From a checkpoint of a small transformer trained on Wikipedia.
Size: 8 layers, width 832, 13 heads of 64 (1 for keys and values), MLP 2752 SwiGLU, vocabulary 50257, 109M parameters.
Architecture: LayerNorm before each block, rotary positions, biases on query, key and value.
Training: a variant of Adam for these matrices, 1608M tokens, 12269 steps.
MLP neurons of a small language model. Each row is named by its layer, matrix (down: output weights) and neuron, and shows model dimensions 0-127. Each number is 128 + 24 x the weight over its row's rms, rounded and kept within 0 to 255. A neuron's up and down rows have the sign that makes its largest values positive.
A block is one neuron, or neurons of one layer that tend to fire together. After each block is what it responds to, as a language model described it from the Wikipedia text at the highest values.

L2.down2349 [117 165 116 101 153 112  98  99 121  71 136 146 174 133  74 173 125 148 177  89 139 115 155 126  80 133 140 118 127 136 149 145 131 121 198 139 137  96 140 158 137 103 140 109 122 117 127 101  98  94 162 129 135  61 100 107 108 171 123 155 124 103 192 114  86 102 152 146 109 132 125 163  83  82 105 140 170 146 118 113 126 178 152  98 136 107 160 166 102 146 115  82 117  97 161 111 143 152 105 111 168 150 123  94 128 166 141 157 122 134 145 120 137 128 163 118 116 150 126 138  88 105  96 137 134 135 151 152]
Table cell separator. The | that closes a wiki-table cell holding a long name or title, like film titles, court cases or ministries; sometimes semicolon separators.

L3.down400 [123 151 126 118 125 133 109 126 110 146 121  91 103 122 110 126 141 136 136 136 127 141  94  69  98 147 157 153 100 130  93 105  90 175 113 136 113 141 121 102 130 120 152 133 134 122 118 125 153 152 130 125  85 141 128 143 107 165 118 129 127 159 200 103 103 132 123 158  84 147 100 115 143 136 135 148 142 136 100 206 109 102 121 172 175 122 130 153 133 119  78 114 161 118 116  89 182 111  94 140 127 106 115 139 101 144 130 136 130 111 126 108 170 121 117  70 124 111  80 128 164 122 148 134 110  83 172 130]
L3.down1818 [136 168 125  79 164 204 115 150 143 118 161 142 156 148 106 136 174 109 140 157 141  82  99 110 119 115 121 120 117 129 144 121 120 152 133 113 125 149 141  56 159  98  92 124 111 147 143 110 141 106 139 109 119 133 115 129  81 153 115 136 138 150 158 195  96  99 144 139 138 139 130 148 149 126 169 142 110 115 139 141 122  97 130 150 160 116 138  78 142 140 155 140 106 115 152  86 134 150 131 124 126 125 151 125 122 134 106 163 141 136 129 141 165 125 134  95 133 107  88  83  87 116 177 152 120 101 140 139]
L3.down2171 [114 117  83 126 139 162 115 153  67 119 136 128 206 140 135 139 127  96 114 130 146 145 170 144 150 135 161 111 125 112 133 112 152 156 140 151 167 124 129  65 132 102 170 158  87 127 117 134 140 144 127  84 140 123 116 130 130  87 105 146 123 134 135  95 110 153 110 164 111 131 137 139 119 110 113 127 105 102 116 107 139 111 152 112 115 120 110 153 150 153 103 141  81 110 148 124 151 116 141 134 138 154 143 172 121  89 164 107 122 145 118 137 145 139 151 130 117 174  92 178 156 101 110 121 138 133 159 192]
L3.down2392 [100 116 135 134 136 101 131 118  91 116 110  99 137 100 119 103 153 106 142 117 102 167 165  77 126  98  88 117 120 122 129 135 110 126 132 145 115 120 147 102 136 115 142 106 158  75 119 156 115 128  92 111 106 157 110 136 127 117 142 146 125 162 137 117 160 119 126 159 142 128  98 145 132 122 141 127 123 140 111 160 128 130 149 148 110 151 119 142 143 162 151 121 148 121 114 152 168 116 150 116 136 153 132 101 142 180 118  87 122 102 125 143 142 162 131 103 130 102 114 127 175 176 109 152 132 154 118 128]
Past perfect had. Auxiliary or main verb right after a subject pronoun or relative pronoun, mostly past-perfect had, as in she had played, whom Laki had recruited, he had made.

L5.down521 [120 146 109  88 120 150 151 125 118 164  90 155 148 156 123 130 136 112 115  89 149 138 133 172 105 191 130 121 101 119  89 108 137 158 184 137 140 117 100 121 108  76 139  91  64 102 119 117 101 144 113 154 118 115 114 201 167 126 122 103 153  86 111 134 117 125 141  86 144 126 117 125 159 132  84 134 116 137 145 133 140 127 140 153 122 160 116 127 148  71 109 172 135 120 119 143 131  92 133 132 172 117  94 120 130  59 120  89 135 174 207 142 143 155 129 124  99 134 123 105 131 121 114 122 110 103 132 126]
L5.down526 [ 90 129 142 101 131 149 105 123 115 107 121 120 141 163  97 133 108 113 154 162 120  87 101 136 132 112 148 111 157 125 178 116 116 113 142 134 132 111 120 132 127 116 148 145 140 149 118 134 117 150 153 108 133 136 133  92 141 129 143 166 158 128 122 127  85 113 163 129 126 151 154 118 136 134 120 134  72 162 114 152 117 108 134 126 103 128  69 121 128 127 100 107 137 141 115 149 154 127 122  74 137 172 105 103 152 142 200 175 138 161 145 174 119 142 139 157  93 111 111 128 137 132 134 135 158 113  85 129]
L5.down629 [137 130  97 132 117 116 168 154  90 125 129 119 152 106 115 116 166 124 132 133  95 138 150 138 105 102 118 118 116 146 132 177 153  94 120 133 119 154  94  97 143 176 124 120 102 125 114 126 123 101 130 114  66 141 117 124 161 144 150 187 169  83  92  82 108 134  86 115 178 138 152  80 130 135 173 148  83 168 114  85 127 178 140 127 192 129 175 135 132 151  62 143 156 151 137 149 114 108  98 120 135 140 140 174 135 148 142 128 130 131 114 115 102 132 131 129 163 130 122 122 172 103 136 142 137 120 112 129]
L5.down714 [138 130 121 109 133 161 169 117 152 137 136 122 160 137 126 129  86 122 143 158 139 144  92 132 150 103 129 133 141 126 136  92 117 108 129 156 132 157 146 130 166 136  93 106 163  93 124 132  93 122 187  97 134  65 108 178 128 146 124 127 146 125 127 121 123 137 110  86  93 139  94 181 165 147 110 157  77 183  99  97 138 144  95 140 123 170 192 128 144  67 159 113 106 121 115 152  85  99 174 160 129 111 163 147 150 143 119 177 126 148 137 175 149 116  80 125  79 128  80 134 158  85 137 110 114 129 146 131]
L5.down870 [112 120 115 136 137 141 140 168 116 141 125 131 140 162 161 131 133 157 143 100 128 107 129 177 138 143 132 107 166 147  85 132 154 155  91 126 153 151  93 140 130 149 127 147  87 137 132 122 123 149 135 154 122 133  99  90 149 100 137 140  88 139  96 166 121 121 172 131 177 117 124 138 150 157 125 143 126 124 132 138 137 152 124 139 108 113  98 139 115 121 128 125 119 140 143 143 121  99 145 115 139 114 151 108 145 147 125 132 152 134 161 153 125 130 119 142 149 132 116 133 153 112 154 139 124 154 169 153]
L5.down895 [146 133 123 145  80 166 108  91 116 110 107 136 153 164 141 190  79 142 131 126 165 158 112 112 137 146 116 131 144 131 122  81  79 161 108 125 129 179 132  86 136 164 135  91 105 119 123 159 173 137 117  90 147 172 144 128 111 138  95 143 152 127 103 103 131 157 131 122  97 147  95 127 104  77 102 183 153 137 100 111 149 126 144 108 126 130 125 106 152 110 106 182  96 186 107  75 146 125 118 103 147 150 116 111 114 100 154 134 143  86 180  99 131 126 144 177 166 154 124 137 121 112 131 102 145  72 108 133]
L5.down918 [122 179 122 113 104 108  84 139 124 111 110 142 165 128 103 120 124 125 130 132 124 111 138 142 131 120  89 137 140 124 129 121 165 144 173 126 107 157 124 127 149 116 102 145 132 134 142 134 123 110 132 117 132 100 142 129 141 148 116 118 138 119 130  96 105 154 148 141 107 106 128 111 139 119 141 140 100 102 124  93 146 119 142 135 139 115 138 156 111 141 202 142 106 125 123 151  88 118 134 115 141 102 143 123 106 140 105 136 113 137 164 186 143 121 123 129 135 107 121 131  86 145 124 138 124 183 104 109]
L5.down1270 [134 161 165  98  94 145 139  76 115 107 171 110 127 157 115 166 141 156 133 149  99 146 108  89 128 143 108 161 129 138 139  96 139 186 154 143 118 124 130 122 153  94 145 138 143 106 100 117 145 163 111 115 141 128 171  90 128 140 127 131 158 143 122 119 122 153 151 104 133 103 124 117 116  93 109 125  87  92  96 128 129 154 120 128 128 171 143 142 127 106 152 138 108 178 120 120  97 108 117 142 114  95 131 133 153 123 141 153 124 123 141 118 117 136 124 135 125 138  72 101 107 104 168 131 114 125 107 130]
L5.down1383 [117 128  72 123 114 145 119 134 134 141 101 119  99 120 115 159 165 103 160 132 149 156 106 100 155 152 115 172 108 141  89 126 162 128 138 103  99 116 121 141 151 127 163 133  99 150 124 110 155 120 132 146 171 106 116 115 138 133 134 117  86 114 136 129 104 128 176 133 124 145 172  89  99 111 153 113 158  98 121 127 116 168 133 137 131  99 116 155 119 141 192 135  99 124 117  66  97 116  98 110 110 158 155 112 166 102 136 152 121 116  78 135 115  87 125 143 194  91 102 127 129 121 134  87 124 146 133 151]
L5.down1772 [113 129 133 113 122 165  96 167 126 137 155 129 186 128 139 111 114 115 125 151 108  93 117 121  83 107 124  92 108 149 116  81 176 154 128 144 140 135 165 150 116  94 115 144 173 147 140 145 188 142 113 136 148 127 195 164 148 109 120 115 114 113 134 136 163 124 176 118 126 143 116  95 179 148 138 138 132 108 122 114 142 117 125 146 117 137 156 168 163 154 126 127 145 134 178  51 153  92 127  73 116 109  84  62 103  52 121 142 155 138 156 155 139 120 141  97 135 111 109  88 123 163 137 155 162 110 131 140]
L5.down2052 [116  93 137 147 130 122 124 117 124 158 139 145  57 117 108  97 121 119 142 101 115 126 117 169 141 130 135 116 133 100 110 125 127 105 118 126 107 165 142 161 130 155 130 117 112 168 114 125 135 147 119 106 110  61  96 126 136 117  99 111 146 124 140 150 105  91 149 110 167 168 181 151 113 129 118 136 118 127 142 133 166 154 123 103 104 104 122 175 109 108 181 138  95 118 106 158 114 127 110  68 134 101 141 153 112 161 127 129 135 152  85 110 145 130 121 106 127 140 127 148 140 107 143 105 145 125 142 153]
L5.down2309 [135 160 135 145 106 119 109 117 137 182 125  95 165 155 104 154 161 125 107 106 157 145 116 122 103 142  95 171  96 172 144 138 134 141 107 156 122  84 155 134 156 122 120 116 151 154 101 124 138 135 176 106 140 142 106 138 123 142 145 155 136 157 141 113 164 111 192 127 137 115 117 110 131 130  90 185 137 129  84 190 133  78 111 122 109  99  87 105  58 117 155  49 116 120 133 141 133 169 129 107 136 125 150 149 162 123 120 111 140 111 150 163 134 150 112 136 139 110  76 128 118 161 115 109 177 130  85 121]
L5.down2377 [ 95 183 126 134 148 112 113 154 121 128 124 150 144 134 130 153 165 142 122 147 137 123 114 191 108  88  84 115 151  96 101 106  97 124 147 113 155 111  98 132 123 105  96  95 103  93 155 115 133 141 139 132 110 100 136 131 144 104 103 109 133 150  91 134  88 154 109 129 144 104 112 137 127 119 126 105 142 150 135 142 137 136 135 109 165 168 159 125 119 128 114 152 135  75 155 129 145 149  98 123 143 133 126 159  97 154 104 140 124 157 152 142 129 137 105 133 101 131 148 141 117 149 129 107 165 144 131 144]
L5.down2429 [ 88 143 115 127 138 115 142 115 124 135 143 107 131 123 118 135 151 133 146 176 137 131 152 133 131 139 118 140 123 121 144 107  93 136  96 142  81 145 166 154 140 148  76  88 156 122 133 129 135  94 143 140 124 111 132 139 122 122 126 157 115 136 145 137 160 118 161 145  93 135 121 133 135 176 140  85  98  93 133 116 128 170  85 146 139 142 105 110 167 106 115 153 127 120 139 128 139 104 105 137 165  88 134 139  81 173 130 117 111 138 105 146 169 119 133  90 124 136 141 110 103 120 162 160  82  92 151 145]
L5.down2462 [123 112 154 161 119 138 122 141 151 122  84 158 133 174 101 105 158 119 141 156 139 148 110 159 150 148 112 131  85 184 121 148 151 158 132 104 137 124  64  95 126 134 126 169 122 154 109  92 114 151 115 143 124 111 112 153 125 107  96 114 116 108 146  88 129 131 150 130 121 166 120 119 144  72 135  89 131 144 125 120  99 134 103 133 151 145 143 130 159 117  84 145  79  91 119 140 161 112 122 123 135  87 123 126 112  79  86 128 153  88 136 126 162  96 124 107 162 139 115 145 118 160 134 173 105 112 123 165]
L5.down2587 [130 136  90 111 115  90 131 117 137 123 119 138 124 172 114 131 112 150 170 128  96 154 120 120 206 159 131 104 138 164 145 150 107 135 115 208 156  88 162 126 150 166 150 165 142 112 106  97 159 125 106 144 144 140 150 129 109 124 137 127  65 135 148 127  99 110 156  95 131 151 131 113 160 141 126 112 135 149 145 149 154  71  67 137 118 114 136 123 140 125 112 119 151 122  96 148 143 110 155 116  96 170 169 122  94 118 144 120 111 122  74 116 148 143 160 151  97 113 144  82 121 125 150 129  93 121 115 129]
Forms of "have". The verb have/has/had right after its subject, both possessive and auxiliary, as in "they have two daughters" or "has been".

L5.down205 [149 129 121 136 125 145 122 170 144  96 146 143 143 148 134 139 125 140  79  84 102 163 110 123 166 194 122 129 123 163 106  86 143 139 130 117 152 107 131  88 136 138 118 150 140 102 132 140 159 130  99 135 109 181 146 174 149 137 122 130 134 108 150 121 165 110 119 126 112 107  86 102 148 127 121 107 129 143 128 149 159  97 137 159 166 145 151  99 151 116 155 106 160 132 144 181 125 115 132 140 179 111 162 135 138 152 118 142 106  94 162 125 123  96 127  96 150 167 126 146 165 114 112  82 115  71 130  96]
L5.down561 [139 130 128 126 136 152 133  98 143 157 131  96 133 121 119 109 125 169 116 120 139 133 154 145  77  90 157 105 133 112  68 106 165 143 115 105 116 124 110 164 122 148 118 131  94 125 124 138 112 128 126 134  81 106 117 109 190 132 145 110 144 147 121 135 138 145 165 108  89 140 120 145 140 135 158 115  94 111 168 145 130 148 143 118 103  95  76 135 156 169 122 122 149 148 138 150  74 104 118 180 127 157 130 151 173 106 146 128 158  93 158 111 132 108 180 131 130 136 158 145 121 145 116 115 102 117 126 132]
L5.down926 [119 110 150 138 166 102 128 132 178 146 137 151 140 134 116 103 118 104 106 132 194 108 166 118 131  82 133 156 170 103 155 120 126  90 142 125 112 130 115  98  95 128  91 162  74 157  98 153 141 133 110 126 103 157 125  96 133 120  81 143 189 156 110 136 123 129 119 108 145 159 134  99 108 121 138 125 167  96 119 135 120 159 147 124 114 183 133 138 125 145 131 160 120 134 127 181 106  98 122 139  36 119 146 104 108 141 129 145 110 123 159 101 106 107 143 143 127 115 141 130 193 136 129 130 117 132 117 102]
L5.down1247 [173 129 140 139 143 127 135 145 140 106 131 145 110 129 122 145 104 136 139 130 138 150 160 114 119 143 106 170 107 140 113  88  76 148 149 107 142 148  91 103 112 161 147 122 145 116  98 115  93 121 137 120 114 160 158 127 114 146 122 140 165  97 171  82 142 136 125  88 137 147 124  94 125 104 149 113 143 130 158 165  92 107 138 146  93  95 150 149 165 105 136 119 139 174 110 106 171  90 141 137 159 102 143  83 114 153 101 107 125 134 121 137 127 145 142 162 136 167 131 115 191 117 147 147 119 123 131 142]
L5.down1294 [110 147 133 152  89 130 109 117  94 134  94 139 134  91 142 136 156 122 155 150 141 110 142 125 109 129  94 110  95 116 109 159 118 108 144 128  73  80 119 171  94 151 159 127 144 106 103 140 177 130 112 123 162  82 129  76 135 129 141 147 136 116 142 138 139 122 121 171 126 153 114 144 113  95  90 111 145 152 111  87 126  89  91  94 113  70 105 130 139 120 176 130 150 120 110  88 151 114 116 112 133 154 129 123 127 126 192 157  98 136 118 165 144 160 135 155 159 149 120 125 195 106 128 152 141 131 124 110]
L5.down1310 [163 136 141 130 132 134 142  96 137 158 135 128  97  80 123  75 125 118 159 121 131 153 127 147 106 154 102 111 137 138 159 141 130 125 134 126 130  85  90 133 129 120  91 152 110 119  93 146 113 146 165 154 144  68 192 151  93 137  98  82 145  77 121  84 114 101 135  82 148 120 143 162 109  80 146 149  62 148 104 108 108  95 139 158 159 171 132 102 185 115 143 104 128 136 102 110 131  89 128 169 149 145 121 146 139 157 149 132 142 125 104 168 118 109 143 144 143 122 130 156 135 151 114 139  95 132 123 136]
L5.down1364 [135 131 107 104 178 143 112 141 144 104 140 130 119 127  94 142 109 125  79 117 124 140 141 177 138 152 135 113 104 193  78 125 132  88 113 143 133 124 149 170 133  87 127 126 122  83 140 166  79 126 104 134 128 134 132 108 144 148 138 146 120 101 165 118 130 160 138 167  98 154 143 111 157 110 136 131 157 148 133 100 101 128 130 131 139 152 146  85 166 159 106 139 125 138 103 157 135 115 141 112  80 122 115 102 116  96  85 137 124 120 146 156 115 127 181 134 116 148 127 130 111 151 108 148 117 108 146  88]
L5.down1381 [129 143 123 108  94 113 160 140 134 148 146 112 127 111 137 141 136 155 123 123 146 100 177 125  97 137 102  96 127 127 170 113  82 170 111 117  88 122 134 139 151 138 123  90  96 135 125 150 152 122 150  85  96 100 112 117 120 116 152 125 164 158 130 138 114 163 128 109 156 165 115 131  87 119 154 133  93 109 142  96  88 124 135 165  91  91 131 144  90 151 200 116 152 126 113 137 122 124 103 155 121 131 167 110 124 112 138 134 101 121 101  95 148 147 125 113 140 137 148 120 127 134 148 108 166 129 134 122]
L5.down1684 [104 107 164 115 129 120 138 121 117 121 131 121 129 117  95 138 139 152 156 195 162 146 115 128  86 162 100 136 163 141 119 114 128 143 154  86 113 114 156 165 152 138 164 153 151 146 170  97 101 130 134 129 172 125  93 116  69 205 138 139 156 144 104 153  76 143 143  69 147 105 118 139  74 166 109 119 132 132 114 111 109 135 155  98  86 123 103 114 117 127  98 155  67 142 113  75 117 123 167 151 121 123  82 109  57 104 135 114 102 140 153 102 136 165 127 153 136 169 124 151 117 138 143 130 135 135 173 104]
L5.down1849 [143 114 111 120 125 181 136 150 129 124 103 117 135 134 151 125 124 119 119 115  89 141 170 159 130 134 112 110 132 167  82 132 145 160 116 139 130 134 128 107  95 120 137 105 132 100  99 127 157  86 107 110 117 152 149 115 128 121 122 107 125 170 140 196 163 168 124 159 154 102 171 153 152 106 139 101 153 123 106  92 117 146  80 112 137 132  78 129 110  94 201 134 142 161 128 136 140 116 112 166 157  76  89 154 120  91 132 112 140 138 143  69 111 110  84 126 132 150  93 134 143 163 111 122  78 141 129  99]
L5.down2045 [130 121 132 118  95  84 115 131 131 117 117 153 137 129 149 134 129 105 158 135 169 113 100 113 145 178 111 140 140 153 142 116  94 112 114 153  87 108 117 142  88 119 160 165 118 145 135 130 113  88 128 112 145 128 151 154 125 133 122  99 134 109 171 135 144 132 129  82  92 144 138 157 123 111  85 127 106 110 169 143 116 124 107 132 107 105 174  88 144 202 140 130  91 108 111 110 119 132 158 168 116 125 109  87 148 120 119  83  77 166 176 110 148 102 130 125 137 160 119 117 151 164 101 119 132 105 123 119]
L5.down2152 [145 139 143 150  91 123 144 148 123 120 172  96 134 126 132 152 122 151 119 138 155 119 122 149 117  82 120  99 139 154 121 137 154 118 171  88 145 127 141  99  91 137 127 110 100 153 135 157 186 128 135 193 138 151 143 157 170 180 105 132 114 118  97 136 151 176 169 140 145 101 150 108 109  87 143 101 133 145 112 124 129 116  96 137 140 106 146 119 150 106 122 169 129 142  80 149 131 121 110 155  99 152 141  95 119 137 170 109 131 102 133 171 185  96 151 125 145 118 207 113 169 130 120 135 136  87 155  92]
L5.down2285 [ 91 110 132 166 166 170 144 115 130  97 160 143 118 153 128 150 110 148 141 147 166 147 173 164 138 157 120 137 133 140 148 125 145 133 124 120 126 120 117 127 112 143 162 124 101 154  96 144 146 108 124 123 113 144 124 112 149 122 122 147 113 170 100 156 137 106 129 142 167 139 148 136 156 137 154 101 171 162 133 125 152  85 125 147 146 142 139 138 127  90 179 114 140 112 156 123 135 122 121 164 132  91 109  89 148 132 123 106  99 117 166  94 109  97 120 110 108 131 167 130 107  92 113 105 149 157 129 104]
L5.down2343 [181 123 132 132 121  90 123 112  91 104 160 117  77 118 103 137 111 104 117 140 170 126 135 125 154 150 112 145 100 139 128 170 161 182 191 128 114 153 108 153 107 136 161 144 133 124 101 165 132 109 111 121 126 153 112 138  94 103 102 100  79 147 115 117 129 122 125 114 124 175 122 150 122  95 118 189  99 128 109 113  96 112 147 142 115  70 150 162  93 114 160 104 135 147 138 115 127 118  97 162  93 121 154 140 147 103 121 118  88 140 112 116 142 146 140 151 121 102 121 121 142 141 119 145 135 129 142 153]
L5.down2512 [104  89 102 114 110 135 161 139 153 132 102 119  88 148 139 145 141 117 116 163 138 123  94 152 146 107 157 100 109 175 134 146 123  96  94 140 149 145 112 155 139 123 108 158 101 155 137 106 157 109 149 132 147 104 102 130 146 162 159 147 135 138  91 128 169 180 123 133 126 111 175 118 127 139 123 166 165 123  99 137 129  95 168  92 166  94 146 131 165  92 165 157 112 143 152 139  80  33  85 147 137 155 144 105  95  93 131 132 109 112 153 121 111 135  93 177 167 108 175 128 133 114 159  84  96 143  95 112]
L5.down2611 [118 177 136 142 161 103  89 159 109 126 150 184 105 106 101 116 123 114 130  98 124 134 135 104 121 134 127  93 127 114 140 162 159 126 114 122 115 112 154 134 172 120 174 135 114 190 131 118 139 133 159 142 106 146 151 147  78 126 121 161 159 156 144 158 159 121 130 169  97 123 132  96 105 117 132 158 135 145 124 133 140 127 167 101 143 138 127 116 120 146 159 140  96 114 130 135 120  96 156 102 136  90 115 102 122 127 123 138 116 110 156 134 143 126 183 110 127 129 157 177 125 137 118 147  99 145 112 162]
Table and citation connectors. Punctuation and function words inside structured factual text, such as table pipes and score cells, legal-case citations, and the "of" in formal names ("Parliament of").

L2.down2583 [119 112  85 139 157 135 142 107 116 125 142 162 133 125 107 111 140 147 137  53  95 118 153 118 150 145 142 124  82 108 139 124 141 146 135 139 128 168 156  80 127 145 107 161 108 100 122 155 162 148 106 144 140  94 109 139 178 135 140 161 108 120 135 158 105 142 133 156  97 153 157 147 108 116 133 163 146 177 118 140 136  92 138 103 112  97 176 151 102 136  89 134 133 101 164 150 130 156  69 105  95 114 106  99 126 127 114 110 115 114 140 124  91  83 150 125 137 152 154 165 164 128 121 122 103 148 122  89]
Main verb after subject. Finite forms of be and have, plus modals (is, was, are, had, can), right after a noun-phrase subject, e.g. "for a family was", "There is".